MLP neurons of a small language model. Each row is named by its layer, matrix (gate and up: input weights) and neuron, and shows model dimensions 0-159. Each number is 500 + 40 x the weight over its row's rms, rounded and kept within 0 to 999. Numbers have three digits each. A neuron's up and down rows have the sign that makes its largest values positive.
A block is one neuron, or neurons of one layer that tend to fire together. After each block is what it responds to, as a language model described it from the Wikipedia text at the highest values.

L12.gate243:471457591516444506482504503501522467531561454556576503463524433458463484557508513530502413576509489478463505544484521524478542449549442507478509446500617492454487556507481505524481478559435513533466453494434547477535522476455442528495578567461538476509444518495473526547468487552557462532502499520545453490465486568485476450467477547418488471447546478536530557495442500512463501464543520484455500507512580518531448488479608530453531453480467507448446478508532520439617444510546521
L12.up243:473521582518457483466455465480505490489522577479472482510514496563514534573541532529513502484504534550506518509508524509491534460509481536479461435489442496500572475498506513527543556501494502469542515504536452430445546484498495501441536503472558548479559467475512524543470371516519512579565557451567461485495480494468487525489437500499470535485550521493563627424467465468483492455504451495539469468541573518533560524489411461543483530491510492482386452468494493473520514481528533
L12.gate414:478412412514568436566470475471410498504451499481481509442502495504473489476523510419494508486499633501549426502536431489412532491473456491476407563560500416451551539499476477508522556505523543544487547480468495485427515498506504477465498504519488578502446509517445606506535450540413536531455491484548500583431454514490496542485507568474510515450498536562479522487495459508528532406460496479501467483521535535536426542515509488514560505471500523546540465544519497506541496487490522
L12.up414:512440477548465481511508507573477466470528441490517521472525473531455536496524545533538522484431502455596482535574471489519534521394471497486450463490474469499579553460525483476539440426393521450479407466492503547478491496494601473544545431452510507564482526408521521485547471477485530553514445489450510540481437529449593515515546465501498578447483515581463578477419501504461479487462460483541464484444516540427473516529538532564427498520571476492532578539531473546476542508554495
L12.gate525:475511553527522480557494442500533398463520460515531395466534489545508410470522500498480482491475577540506461486492414520529566534480444495473515430544511509506465590391533471473486454436577530487480564477490470522474548501472489452422528410517540452519475481477490423418520507550499514485543447457573411519492508503505502557509498552440505494513503487465466511456530542521460527584454490450483422525457550573525502509498468426451524542411476496599444513480468588474476448601566415
L12.up525:436493513505550479500552473507423497492508499565507468492440513464471499501529455457499496432538544482533414534523531521395550443475408477491515485452512469491505606385579503542586547449543599498450520528488510499505456508485499488456507488501505500476482497461577485415523539507537487438493537440498482456544502514491472506482561536473484515533594442513456548489493524485569478529580494520536444518509545503549463566567518498525452562535520471481500552487427480506550429473431435
L12.gate626:526500505460502538508472460443563474575524421451458518489553475471481418507535489529514487520513514595443496539498540463530507509522531506432451427522493522493519572495453554532601550573496496491500519522534525562558469472509531442484584451481488545405427508548525511497473466481453434579486563450495520504509493473455441461489485478459435485541451541426571580528511501442477477445432482550485498481402516514475472491566570512559475486514456458555504511465530497477540519484479583
L12.up626:501495517549555483500521499507451455511469521528413515497462492490453446485442462516485496493475482479447507449569465468509453489486512542528475491509492506540412461468463571467539500520446564514500508531456468566526487539594498490449451524480606484471473507490534452438526428484459493549434509552494544471536461551547460508519540508434542499462484579431525537522601545530503461495437474530477510534519502502533452502513534424565470561476432468523518492530469445543501428484486497
Description: Wiki section heading markers

L12.gate183:492462504490465463543434564497516643550552463520472437500465507520508532516488499552429531499572502479487444531435502517507534487525531502428522522462489444494547512503461423458531438477485554504569486449484493505571494473541494543518442545468510428487474391509517454548447524462403450585542470446438517511522498512518543460489545496548585453506508491533494513556448535540534475519482451556537469436518487439514463500494528561499491511494465501535506410523539509498561530527529494
L12.up183:453469498511492466495484534528496535503512451525554459558458520437598481524491556574549548481480530543483534460485527524443482533458515405416511467511497500471533561582461467484443513504470484534477461503463477513513471460590537471476563449414534518464527527548513490541518452496483533526476483523453510475460604516462516471494475521491513480506511557464533576511530473446533460501491483507520523557491543517528464429473477518564523460500420451539479554454476558531507458514497438
L12.gate340:493461527443509510571589520456557471509493558518501492489481503521503508571499541538446500508521522490470480510481538474534477544534452516444492543525451502472531431560528529467422520481453527493516561519489523608503495474510483519447513481451533508581414502488494503523493538582495469525502489477465536582555490593496448492610481518461462475508571527475521467501537504573496405468420524470533448488485503443494483506493513447443500466492412523463488489576466479580514505544517471
L12.up340:557411569524512507523530531486462497457494550483480472472418545545491490490488530497485487506479497524530518523410502504543487501469489537431514503618502500468478517485497461441456507459547449447440426414532518504494520503460480480498490518535467487491454462488469555467485485500464524449495600464567504514475464469538462487425482480513470445515566506465439482515532527492518451532508550449446536449564520489550462437498534535496472491515424518473505476459445473553541523509502435
L12.gate535:438512537460436526428512490482551443549522507544513510510557523515522473534475459538526491515491562446466448520435558487529534554489510435513546443578497407451524486490535498453537578498490463519491559539482541456523393502551531455422500480482548537522482452539457581522524500514527489502499497417479478481478515505456524430545512496508526476552588511512490568450535464494480420532486483580585522470527523469493493464541420428450505563459488471435487474531500548584508499544555515
L12.up535:476526535478534517514486527479511525529532505486527506457506521429550588566538525523490560475509545504536511606544528503448455506506496496563563513540570457457500525539512419506535486548483428524529547545392478542524525514497524585513506568466539543491521486452443592519564536512475550466553458506503486500475529534522535472485469508501509467534488630439512531500526502499556537507509573519476549577427520451484477466476483494522603499480477586495478484515493449623564587450476512
L12.gate596:449433532433451535514523432487471502504558541497528473398507522458479521525476560477520501508479503557549538474481522508487462512522496466534552531469551507520541615487548465500470490471517466495507438515493529472546456512513480646533482532505494525482443502531520447499534469544481517507463522478453512563477578426487522469477538507556484463453511540430485478464466487471483478537557507548575496495477556507520542477499546509447465509477531479540483535513454481514519568554470523
L12.up596:494481503485580502477511514531570430491474518514508507453543525544557489540592517518482517490540456491553537563469482489525442466532543505537452484479478508441528543557490565465517432424472512445514498471508523529456541443449586490487483518596517477549476534471435491485474442472456542487447477523481535516560571532491461447505508556534465502470484508471420525463501428564499484488523490515491523449444513517495509462545479481478524425501457506504452475491504496497525542580512522
Description: Set-phrase name continuations

L9.gate149:478492531505504454603492525386488504491489448525487507490525563532546458433557562543438501516466537501470461499518471519532510532420521511486540491470565499480499555505562498477538474543526517417539467502504419486418466533480494497455499568489491501525556392491431442494589493487539535524467507464538455453557512529469464518534492549468538455468460570459507600451497569492472482487492444465487411439482555495418466455485519453515535510503506510520484516418522469515525480473494524
L9.up149:506463495556501477519481563398467487496505527494453436462550432505472503481499482475487537419520587564512471456514591499489439568529562494496489457490585504453474564513497511439504457482528503430520529540514547481453502512495519538484532467558451462495500502508474495549574465509472471530454468551463449543504530471460524456457479482516557525504520528479454508573541468522581465509470503428497487450547499509454492447495518497524494502418462531478496496488476598511533411582503495
Description: Function words before descriptions

L3.gate70:557467444423516528497497519479510452469494599547502499529501451553475508570547478488476495496567496455517495473536494460492446481525554482543444554503489523440522493557471509447528477549457546520467546483497415453529409489432542484468474488578542492487493539528461463483484535563515562528506470440485423474527505420503415504500548592431388506523528523568490519480484503438512483507520525499502536497551516603493523534462507430480498582540461516494539466451512489525509489504487567
L3.up70:527513511504571441486418475476453563515486532482403480515508503435472520511488479476497488450495490551437497467461455519518519439569535548469505583602499535483508498489434540562494527560456456494490578555454429506409490551495504538513462434501519550519467530562545517471521458506476443512482503479588577442468569552512436437518494520505545501520480516484460409495551569491467502526567513523538499536465504558445488533526514481470449453468474408440500464484538457505475504491485465
L3.gate122:459487464444532521524590532528489488461552539460444501471474504517505523435542459503578515558519549510412542517506520500558464530516502442517490426531483522518523475513503512512509523491386507451525439476472507475415427472474466482586493499457445501447449576533481495482429517482560475502475477517457478460509482503536535474504524511461463539501491493548525465421552541529584478441457524500478512571481540512467620540486442457494523471558474468509488534565489442560520464595495546
L3.up122:484520538502487521540483534502500588520550500457482429550501511422478532475500542490464525399527466493521451544524555576430536564415502464487476529549447463468526503451528467555526534441547470540515481533512496453511584450557505462432470518431530505499436491551572528527495518453491505519431525495460476507637386466493378577423459479491529545514458417543489567480549497459462534538498490484493543535497542545515527494495508474494509551524514492485491503504469492496511524467532565
L3.gate356:502562439458458508555519464509494460450513487562473538459550518449441475488544504532501435395553526462527530526495541543524467487445553466443502483512506466546496551502543461474526546543477462517552482471459491509460471450487530484499486493545504546505530538529437441512465516410481536447486477557435470573506454523523513476515503511551458532538468514548498473511476582521468498552581499557464533572500488514494469533483496445556501575544500528566543448441481546526535523526473449
L3.up356:475509470443464481529541541507454491499508519484474431537408455407477586535453516519457572454561532501505537538456504457506509528536498509570544484516442466548511487474483521552566499524433531520566534468529472514468548489495513512466490526456493507551486461457466517558466537527543460510486548467437514553552501470464432483436483552491481495485483518486471537477510519471425532518564490555609525531531509561520481553512468516529567494519481522499517587527495477505514495476473537
L3.gate533:506451541508516526473568478496553492485548437432488445456513406556500511605482457509457504479533485485492529527481436445510503560530498553469547473539520532574459553483559521472448442508504544517516515437580589510554488493494485540533475531487454492505456429507564579463484548437518507582504438565517547498482531548479500493529441538493506492563519539484539544528496431545490445479455471518535546482457502464517494590402475516489478583479413492518437470510530407506498483510466464
L3.up533:558451523483537542527491521489513438511516480548438477442496474555450527636504484426442509486535531493465506477494456494499519489549521493485522513527544487537476543541559507542506493498503554449477493526455521505579433517500506547523501516484503528498488495494500542445514536568468522623498442495496505513460527467457529527448490452524514478576530531458577490503472430554479416460474523477446587492483410428507495480428462476450492523474386537536500522510557452517526482447517497
Description: Words ending in "s"

L3.gate66:497492402436529543548529521481462548532480482530449522481472447506526492532511596471452549448461447476454458435541460500510453552487425501495481457437503580510497509458500536508521482472536513509457491502475478478552501559486474455476516418564495490524557480567495480485515411529491482486504450532476524477467493536495454462473524531542553482530478486560499471489506446504444500478465498544525427577473487565561506534452484400535458535469494551498488480524536513519521489427449499
L3.up66:439537524454476533469475537434523506550534577467509521522443535590548533523509504524436488528517451523501534500541515509436530514545513470498411506507548498525490462492532505491525505534501565547479534537517485512516552530532499444466504556538599451466567537534462463422454513557479500544519590505502522484511532573526546508462502516505518504525465602522506561542472501572557528513573448498528461442505514479558533533508468537462455469445410459542493524523529458462505526521530508
L3.gate328:523467548567567501491500463450497498519554429431498493500510532569502484472490435472493470490510517574511493540527472532455440503418558524542515531553462473469483478544493452578516569539484499555500509523473464519489545553507489506471522432515405467443476452474569500484471488488540444481461458480469488510536508494518466509458435523381599533521514521471509592448470479474522490474521527424613484472569494534471512539459535521548479523529450529484473513488528516463564521464486459
L3.up328:459542506489481516534554479431497488507531471495495539509594514495545528481532472489517429547502515513484552495535448499411568499440569528502527497487482469521572568515558477547511503483453534432501548516472536457486531466473490478480485467517491433477455528522492520459453551526471470507466523512473479429533430468490586476469537545432446431501467587452512467540508523564523572435469556497480565465477515522560541490492511454472474606463468480502499485485536516481518480527409508
L3.gate347:464491505540499460456515534485546469488505545442485476538477505525461450556466410464542456451517481483473451494493531493512529450504539513511459540533531546490572454543590489503584506499575472503507558498532499515549456490467456488551531562462506481516502490468508485558469539485513431547473485446506520460505516486532474440495542504472550455467448475447507543480477570552469437507421464467531572523569507507516438520414444434537488429448468491516466539551528476562531533525478491
L3.up347:553531465455505501484453482427559465452563529502533540496492546517519471458533512558501568578505518518443472566491432568531507484434440479502530472446490447442479523490484503460472478559464442543459589479509500503534416503467520507543515487524485483515467528519545525549525467540517481508465549472410520540551497468498511502501592586550485460551485484556490505449459491563516553418546511498560482536504497529531531498532546494498472461560561497609521419476500460510492460483431529
L3.gate457:476506489480489474522505442491618451392509454518498471521546474527505496547413554498476524495560482460467468501493513435542544487492478495471490483493570592502502617475507445471523424546506540521501441486525513465474473511561526457537492483552473443535492529523525475441464415497534467530568502517491496476475566492575463466435450520482553459498457495532521486578480512517524518429494543557545487392493519454528535497547543579493509485548430431520449513499446490464462488520448529
L3.up457:507526435465524484476603487448498477500439497482531518539461477515572542484531483504561488450503473476608466510459562506520519512503530522449402536460488460536470520447437532488574511466443511488467526520520489568494520487585459484518445553505528477544530535508526535443548523548529447428497511511471499484456517513460480446467527527525549599581517450441493516542478554474524512506437538461543488472456553472545555593455470461525453515517554520590456498526466514471478550541483501
Description: Wiki section heading markers

L9.gate418:418467542532507505465505511548462521453462514471498497535512493500465485531516517525470535463523581505512479515494527493536514485428521453581492524499558478513469549520545498493479497462441422507473613468500472515545531555510574491494406485473531490526468462504503598478507420498500476529570534515525525495506521563565577459494536494446464512466495427468491453595539423499493464407414482567479481477458447478518477472557522478517515436605488569484491455510519572558486500435500447
L9.up418:455527504466473543551486463448493451495514464531577522475443537448389475480484584571544467465481493455479460587478530484487497529526426505446505460504530495426498553579564494581418544464528526547463540465493538514498443524475502488534575536477487471531496509474535502466494473508543486434520509478482535465466494471468508457575521502449446487553480585512483484510517530465454496499426522495518505462451509523537553527477529492521441481527456486519482528486534516474520494446488507
Description: Templated Wikipedia boilerplate

L3.gate178:514454537404503517403544505460439546516499475585457479528486497527525484489487420546563509505475530494541482505495479520530447505448543523523510489496559470516564442522568467454541542438491565518588530445509551571510573456573574513480491475456471550528554451484508575450571445487499579495562532474447523518488543486468540477542536534461527474509501475420515499490456488430548482467506504542552520513539505536454476515476536458443518460436525477545537507558524460562510510580484483
L3.up178:485580529468519506484585489551466509491448533533522478478493465531560511446540486528518478549435518474504449425482484477514504482466525502496514554465519533575518434471551453511524527528496547534516441505521441489511513497511522583463516437464458497551540506484502490441518490513471467503465486444487454504520508470523516454498466528438545454508506502462508557467471458479488466481520586461582543459527531534503453534507597465467452492477596490488574503543539519498508475493486519
L3.gate204:455488530426431538498498525427470541569493513532449491506474484483539508505579521458476522513493503447416463452567523503496513551510496571482563527508487432488517496441496511568524573519439556503481491573497479508534525536481563522410442482562525492492521471592557486502534502493466521516528535512593438475454468484519476503519460551535479513503495601470488434489524437492446472497504483519521550562454528443483519571460495493512483503577474469551519499488478483504585520463489541
L3.up204:500476525455477529466420526435484528538484491468440515484497536465431508509598517443501466548492459467440391488538607528477452522478455513480536518497501454517445501484503553522569553537463498536486526553529562524503509505489529544444439478533522491582489458532578511536527525484482487559445533529567428538485498493464494485475452486519484541498507467455443476506543445536492545539480541553482499492463498398466554522426443498490504453562451501562513526503509538509514507511482521
L3.gate277:501431500488513499451537570481448451581568554510516453500422502499472459500526526569575537474494520462486453561478506494540408521547440492508476502463499513466462489482506443479514446549486473504526505558480528561555598491509533461453478501543504538570525488478508518599490445475467558480472504513480497503475555505465423447436539525485527471458489573418488462516481440591471508469528502586493503520501501541452476576505525511498519538520525570446494424489510562433496491525472428
L3.up277:539443517488535514567498443460524567446528549467486456494530470468522499547517580487517475484558572467495521605456455463541449543545540513516477548556449449484522498549468487502575484492529541577561473515492577503491517608516481492384449544542496431450537595468515489468544439524469524570466550438528468463502513511467433502442467510483522467534511563518447458436494534484434450514504518514488579414524502498520474528552536494514548477524581481592538500523410502543449469508477454
L3.gate626:536438516527503494522477545474525499530525499462474489452529484472547518476454545417530532503460500490487475515551477483496444481517472516517545471423506456503587444493528517413594499540561549497487462494490468514520508556499493451513532499478469479482500465538498531529507481447535499423509476477566495478498483460499531479479528472430559462474453506592520542447471478498504570503503493470479444527472503519578480430481548478466599433501541539483596486491472457553518517554431447
L3.up626:509481489565542519605507499409476455560523498446434522510529559501498507406451503400547470566477496554470415438520517510509551540489446464485446446466487524457504458514492519487506567482506503459499469586575508507546483471547504476495521514499508513517541463591499495535517462469497520514562483412518549425563478517524503522490481481545589549483504465615422541472485466498556507478492453493517524452551555528472524498477493448486542498460453447481557482499420511557487522520479517
Description: Modifier opening named phrases

L3.gate27:438504547457464535514503536449517512531520479504498457547544553495428511513471466440506489452430596503513542533540575441492560516525460499491495594510446499525557491455422553512482516435519498538563558520517516466518534508469509540524464528505490490466536501473483464450555487479510503478522531543476517475404483547512560501463516584507479446475562486509555569506615543578490553497508544509503423465497504556498580512475521495470484470505528513452445539481563459558463500465521527
L3.up27:462494472466500545459515488554488525517465505476516555498469495461543486492521498485517510426496490425526489510455520487468468475537565547491499501438466466481442521469564456568466513401471514486545563501488480470478528550521560490453513471538572529534396461460500546442492537499515502556487522506478501454564453554518495482489467493479456471466551416491549461523522471554448558479463481489479478498524472485477482481475501553479469500461492436534492534481497420524553435530510498
L3.gate160:481529484544542552452447532448484512438498506426453419526558480567476491456496510454476529456494544496515494475525488547527487497498488512459500489521474519509433542517467470455468445533489516539467550510533473493496549486605509495510522500486424442526486455481559516509546459537528525462519498512558506509540502547499496393506478518424548484485493555454575480533518548473505504429509518487550536517508400479582479424530475506512478524504543509559466443604585505500500495452480439
L3.up160:433559502468496501581560557495487414511493439468497545509500454508455517524481509522421520497471524556456533478464476489612445476600582446534467531478488494486491558502445498524535541487489509520522514510542409475490472532525544540489471540414487499476526470582536533509555496461469506462524567497468536469545460518466451508546439502510536487502470476446503495476500557463525494522499476480459507466526441515475463517579538529409517458516473499535459560521501530536552479489430532
L3.gate534:456503523478554493516451529470571523500538525537520463476521471526521384543523456506484474478448490507520561460566594549469584493479565519480465503438504478484470407561550504533593489460483510506505507507542473531467516486567525515524510511557558523498469499569449525526558519481454472507566599490438511501564509558506599484548528456485496620516464445504479489585477516479502501507478432486515531431535545482558505438532557530490494508440467469477433485512484495487518530509471469
L3.up534:481490467461532490517455421518526537530520533496469483559536455516528588552539513453431448531517485473522540520475492493600452505526478497539475467439471455481552507532474456458508571589482483478490471439494509503514479480457539606503539520500446521484520483442532488540490507551493513519502491488577474463439453534518593412479521511446504562553505485536492492529561579527528484521526530434505528546541499492545484462474573577463484519464457463514519538451475530499458562474434470
L3.gate601:478468442495456496519515465541488505526510523505512474522579461492481513511502470465499448480468502554447552480521554492511474549497469473442474488456485460487498490527427463506459422436576516497480514537520458553593535468579509518475466527526431553490485527529489533588441535481454457484441561485501564491462492616534551530552508534418544491540471503496450493508670513490492545508512528457447541528486497522515512471423485497522530466479536517472525463463512496477476486437456552
L3.up601:508429464526515454509516511532501475525481488551520437557537477497513605573482464448460456512431547407478523494501495557493495496474521435514397539441563486503530570492505472508556433446548543513564497501555475439486535488573459461516505557511460550503537551556473542502466482488478465477449517442505560449509441510476563511546510558471531538501547436485418478484563450490482559490427479515487553546496498517565482492449484450507551441481526464514487439496539522557431487531461527
Description: Structured-text field tokens